{"n_kv_head": 6, "d_mlp": 1536, "vocab_size": 18002, "norm_place": "pre", "positions": "learned", "qk_norm": false, "init_std_qkv": 0.0256, "init_std_o": 0.00453, "optimizer": "adam_atan2", "beta1": 0.9, "lr_head": 0.00609, "final_lr_fraction": 0.05}
MLP neurons of a small language model. Each row is named by its layer, matrix (down: output weights) and neuron, and shows model dimensions 128-223. Each number is 128 + 24 x the weight over its row's rms, rounded and kept within 0 to 255. Numbers have three digits each.
A block is one neuron, or neurons of one layer that tend to fire together. After each block is what it responds to, as a language model described it from the Wikipedia text at the highest values.

L11.down307:105108098143123152156147104133099130093146135136145113117073150113145157118156112126151116109116127138145091139125133145102147152184141128116152156122109222102167136112161125155165125126116106115092140156123119094111130117117121113118153144113142095134145135120138148134151132142136108123
Responds to: Before date expressions. Prepositions and punctuation (in, on, opening parenthesis) right before an expected date or year in biographical/event text, e.g. born in Detroit in, released on, Steel (born.

L3.down111:106140136103169115117118150097133137143142074169136166074146082150145113102148149138129154099146160102161087101085104089101140129134149075145105141119107093140143143142136111137143138152111105146143172154122103144105114102111104158139161126146106111117139151100124133110091140120107106146
L3.down214:126136103124151147100079150164121120135120146130136167121140130130134086110133127160108105147110143109127069125107138106134097162145122103168140119139128118118166140149143130123154121156109116147133153139141116104150099097145124198111108120147127127115112080142130121116116102139174138149
L3.down336:148110151141148089087140095165120178138092113097114135128142162119162114104132135091142156158144142158104088105126120141131120155152149135105136166148156114167083138140102118099095113153133106113097106124133131131105108076114137148091123152119143103164112111137155200152129130086127165094
L3.down667:131093138117097124135101147144150110173122156101172165127141152151172108139121124165090166153099103118124115117146111115082106130141152125125136089150132135145112100137111064130126113160124119098162111136151164098108122147125111132114125179110149130145103128148194145103094115161139158144
L3.down1016:170127086137118101119135145135137144126159105128129093105159119138120155141111125139119105166173134107132071147122166118176110150155151125153107098128133113151125091121133148113144136164111108124098139175129149162125101115119131161072110177119115127147127098136146127123133142155127144118
L3.down1173:099136105138068135096177097146094144123127126116148125129166140143158101141107139111113142124130093099126140147132135105104094181133169125159165168144129114058142100122150176106133122139098118108155147153124129078096129111114108156108142120124148100197130156178106113175135120168134173142
L3.down1412:116118120092118142133110134154097152107119130109134120136119143113164132161080127130107128129113115112136111169128122129093131178171109134128122137154095137119186138088142128148095124151124129144149092084119170096124128092090109136152117148169109121115135154160121101138126095163145108123
L3.down1473:132130128140152184102060132132123110125151121126116175138136159102161108120081127111137140079110134154103120137111115125132084125136088051134132125134119138137150106164154109113160116102154156153125177161160150160125126129139187098110103108100140097118141118139121116112120130106132157146
Responds to: Before dates and places. Words right before an upcoming date, year or place, strongest on born in biography openings; also in, until, months.

L11.down847:115116097116122114139149137128104137126101117136086113132176135113125138168176148089139132138084164203130130094095126120130118146146131183108110106156117123158151152140121125116086114125114120143101127137126151109164129106088133120131151142143128144135120094135168163118151146115149156120
Responds to: Post-nominal modifier onset. The first word of a phrase or clause that modifies the noun just before it: relative pronouns (that, which, who), participles (known, established, presented), or such/next/prior before as/to.

L10.down235:142151143173131144118140118132099093118136146126155107191150122148124142126113108155117091157148090126146113137122133109141146117111121143150112108145128135150155121137129123141107172108111194102146116112127116120107082153181098140137120117104122097103125113135168126154133109146138109114
L10.down362:149188097102106089126114143138120080105131130137113151142130138130162162174132114114125115117087138140149105132129132118152118129104147147144140138056168098154085108091115118106145177123115121120109104103126114101119141140113116117143102153113131144087073128082182165112103128093165162115
L10.down471:148117149145098127117121139121165152143109153091132128090098135112099126131111148139153160123115103144162156137162129123119156103144126098160132093130152157153143144169112098166142155131128132141165113172095150160149140133131147129118126119135098088157086144156101105152113129104095142114
L10.down745:127104138107110117113122164115106119132151129150070103149187143106151158108120111133153099139115118115099132134136127125175127116122142133151166131132106127100143099118102151141144095126129136126186107074124092074129097151172122129110160166078120114151158103116155129142149148124084138070
L10.down813:158154153114141101155109133129152129123163123123094147125093124133096136146161093115150121082111115115119093107156128125150157112124168144066126127095143101107130132150124124081075099109134125105116158122104138128134139173089144147156166102103115120157113134124173155164064120156112151122
L10.down816:133144142137140140095164125136118054142121168099124105111129115087153134153121136105131112142141123132118126176094093129122130114145112095096145116122100147086128119178150149166156136140139110164118154128119131139097081163111120129184106145138116119096088142141158164152150106167116124109
L10.down1176:145125129129142115101136136171132113121141127126136117106132124137127121138157129111148145108109135134111104158111139128128111131128146129110130113137157118125171125141109117121161147120136114144128121109133145146132139127149124104136128131134137143098136128146115115114119134099128130182
L10.down1299:161151138096127110140124145131133114139131171128140094112127176120121126105126155138133129150112152134155113141119139081153091125137067132099097140087122089129118117109118118108162170109124135142108104114155115111119121116143131124133143158120152115121092144153143165101137139109157170101
Responds to: Relative clause openers. Relative pronouns that, which and who right after a noun, starting a clause (proteins that serve, Records, which had); also closing quotes or parentheses before table bars.

L3.down162:134141065141176079092099150095106078109162105148121122091125107114139140110166096153128156120125115102140163106124119110152133155142157107141101086132130127087137161154131124160121136126115147179116141160155106145131122145070097125086102090134091121163119115165148140145145108150135128158
L3.down385:099170096145136096109118159188109118159093142155110143092168127102061124132124144116097167142103123116099155151111143151127145151138145135145141093112145152109126119106156139131126131114116136133165086182106154100103132122109126107145138124103110167178120095107154175160132074129122156117
L3.down514:115108094137111117148117110110081113125131106121145141128135152125139157114133080116140196124130123098119157164135140143147193145172116138148133119129109148132093157105150125128137121123138121125148117143128158147122136139111141156124162129163131150147135133162132105132138133136127092090
L3.down773:149118116124131099101154110133119078160160078111099122124085083150118193139138157110126195128141148162133160167088154135108152117093131116173133122119150137109138123154145127182117129106125125128133119140103157169098149130121114138144189099143112106184109093102194110155129137132114137127
L3.down817:157109126088127131133108136160156104144142173106114141121123121118107157158123121151155182134110098112145139116112140153154132104095126127148118114111159125079113163143096116131122133129228105136133140140121089147123143130133099117162161147117161121157130148122139106156123136088160129133
L3.down871:158096109109184090126147120103145116112125105159134078121142121150136118119084143144131136097086113130117110167124122129130123113133149135162130165122133092151107161159127146131125134137139141138132146161133134121120046103128119147120154115129115133123135097147122135156119103132172151119
L3.down1134:137134114119137111123113140174092125103147145104115130128129133121117187139118096162123137165126092133115129185092133112129143118139140138144137162115149141122107160130143166159156147084146115176162120136143161137151150104118117116161118128106148144186123143140159138142162090112139156096
L3.down1289:135136119089138069132112139144115099147172131155166110122119134135125164145135142144134117144142097137116128178121150113139111102119112144207126122109147125127089161130152107107152136121098125146164124144126124151123142107143117107146159100087113165164131088143131127154133126117191155124
Responds to: Clause-opening connectives. Words that open a new clause, mostly relative or complement which, that, where, who, plus sentence-initial This, These, If, She, and table cell bars.

L10.down217:086152111131134137080079131127126131136124146135108118109114127063151104093093115129113102139098102091121135114108072095145134158153124120157142118157123136157091123130124138157134125122151148103105103122145098113150150116096132137169112097100131100134139095135145152137116117131115149102
L10.down246:140134165162101169139149121143113118112095147120091147128162132164107111130091128142115157103139106180139123127155138120174191164131159133110147122172124176078181139147151191171145100091111148142086127102103075098116140125126113079107173132126132130123175133086154133144116131102098092151
L10.down428:146135100132144145100147120118158094108139134142103162160159128124135123148126117149133133187116168068132145158098103113116110139095156133135114165145115124085186117112151148138086158119121164164115139147146166067145167146128105143103107115117114133124098132101116131152136094144122171124
L10.down462:102155103100168122144116101095117142122169097148119155138131118078147131109130144088170157139128157100123172133144117149129133153172164148138161077151152127141159115148067131153095116137157122208142130145090111129095155084100110128124140083133115116161130141087157107131116127105114124149
L10.down648:136136106127114116111152132129146118147131079122104125136152092159120129142132152114153162120116129135126116141150129116126103115114108135113096124095128115073123100166120092151094125106119133112106191113126156144131105185091135107114123131116121120132091132141171097134116135157100088135
L10.down1080:113122141086120117142161123147107109122159159154117087146129155094110131157165153126132111112120128087083174129141133127147132129137149107117168129148173100140143128117148103116135119159158099132149127079133127126095127116130092107116164104133162091119125102112149113106098129165116126184
L10.down1131:133139148144143100122170121135148104114146163135104178154117116112136117185164168139130101178115096069161151115139173178152097142139117144070140122131105101141132118147135117068128155128116117162132116160119124114163095112103151107115098153162140101142143127135148100093137126112100112136
L10.down1146:142147100153142165126123135128139121148129136125112145168177106110107109145107114106178096128104092163144135163130109133163110104166131123146147103137149130094146154183145134088134140156091135199130137163118141139131112108134113146136120118114125104087136141148133105115157117130084142140
Responds to: Token right before a date. Words right before an upcoming date or year, such as in (1994), on, from, since, month names (September 6), and commas in birth dates.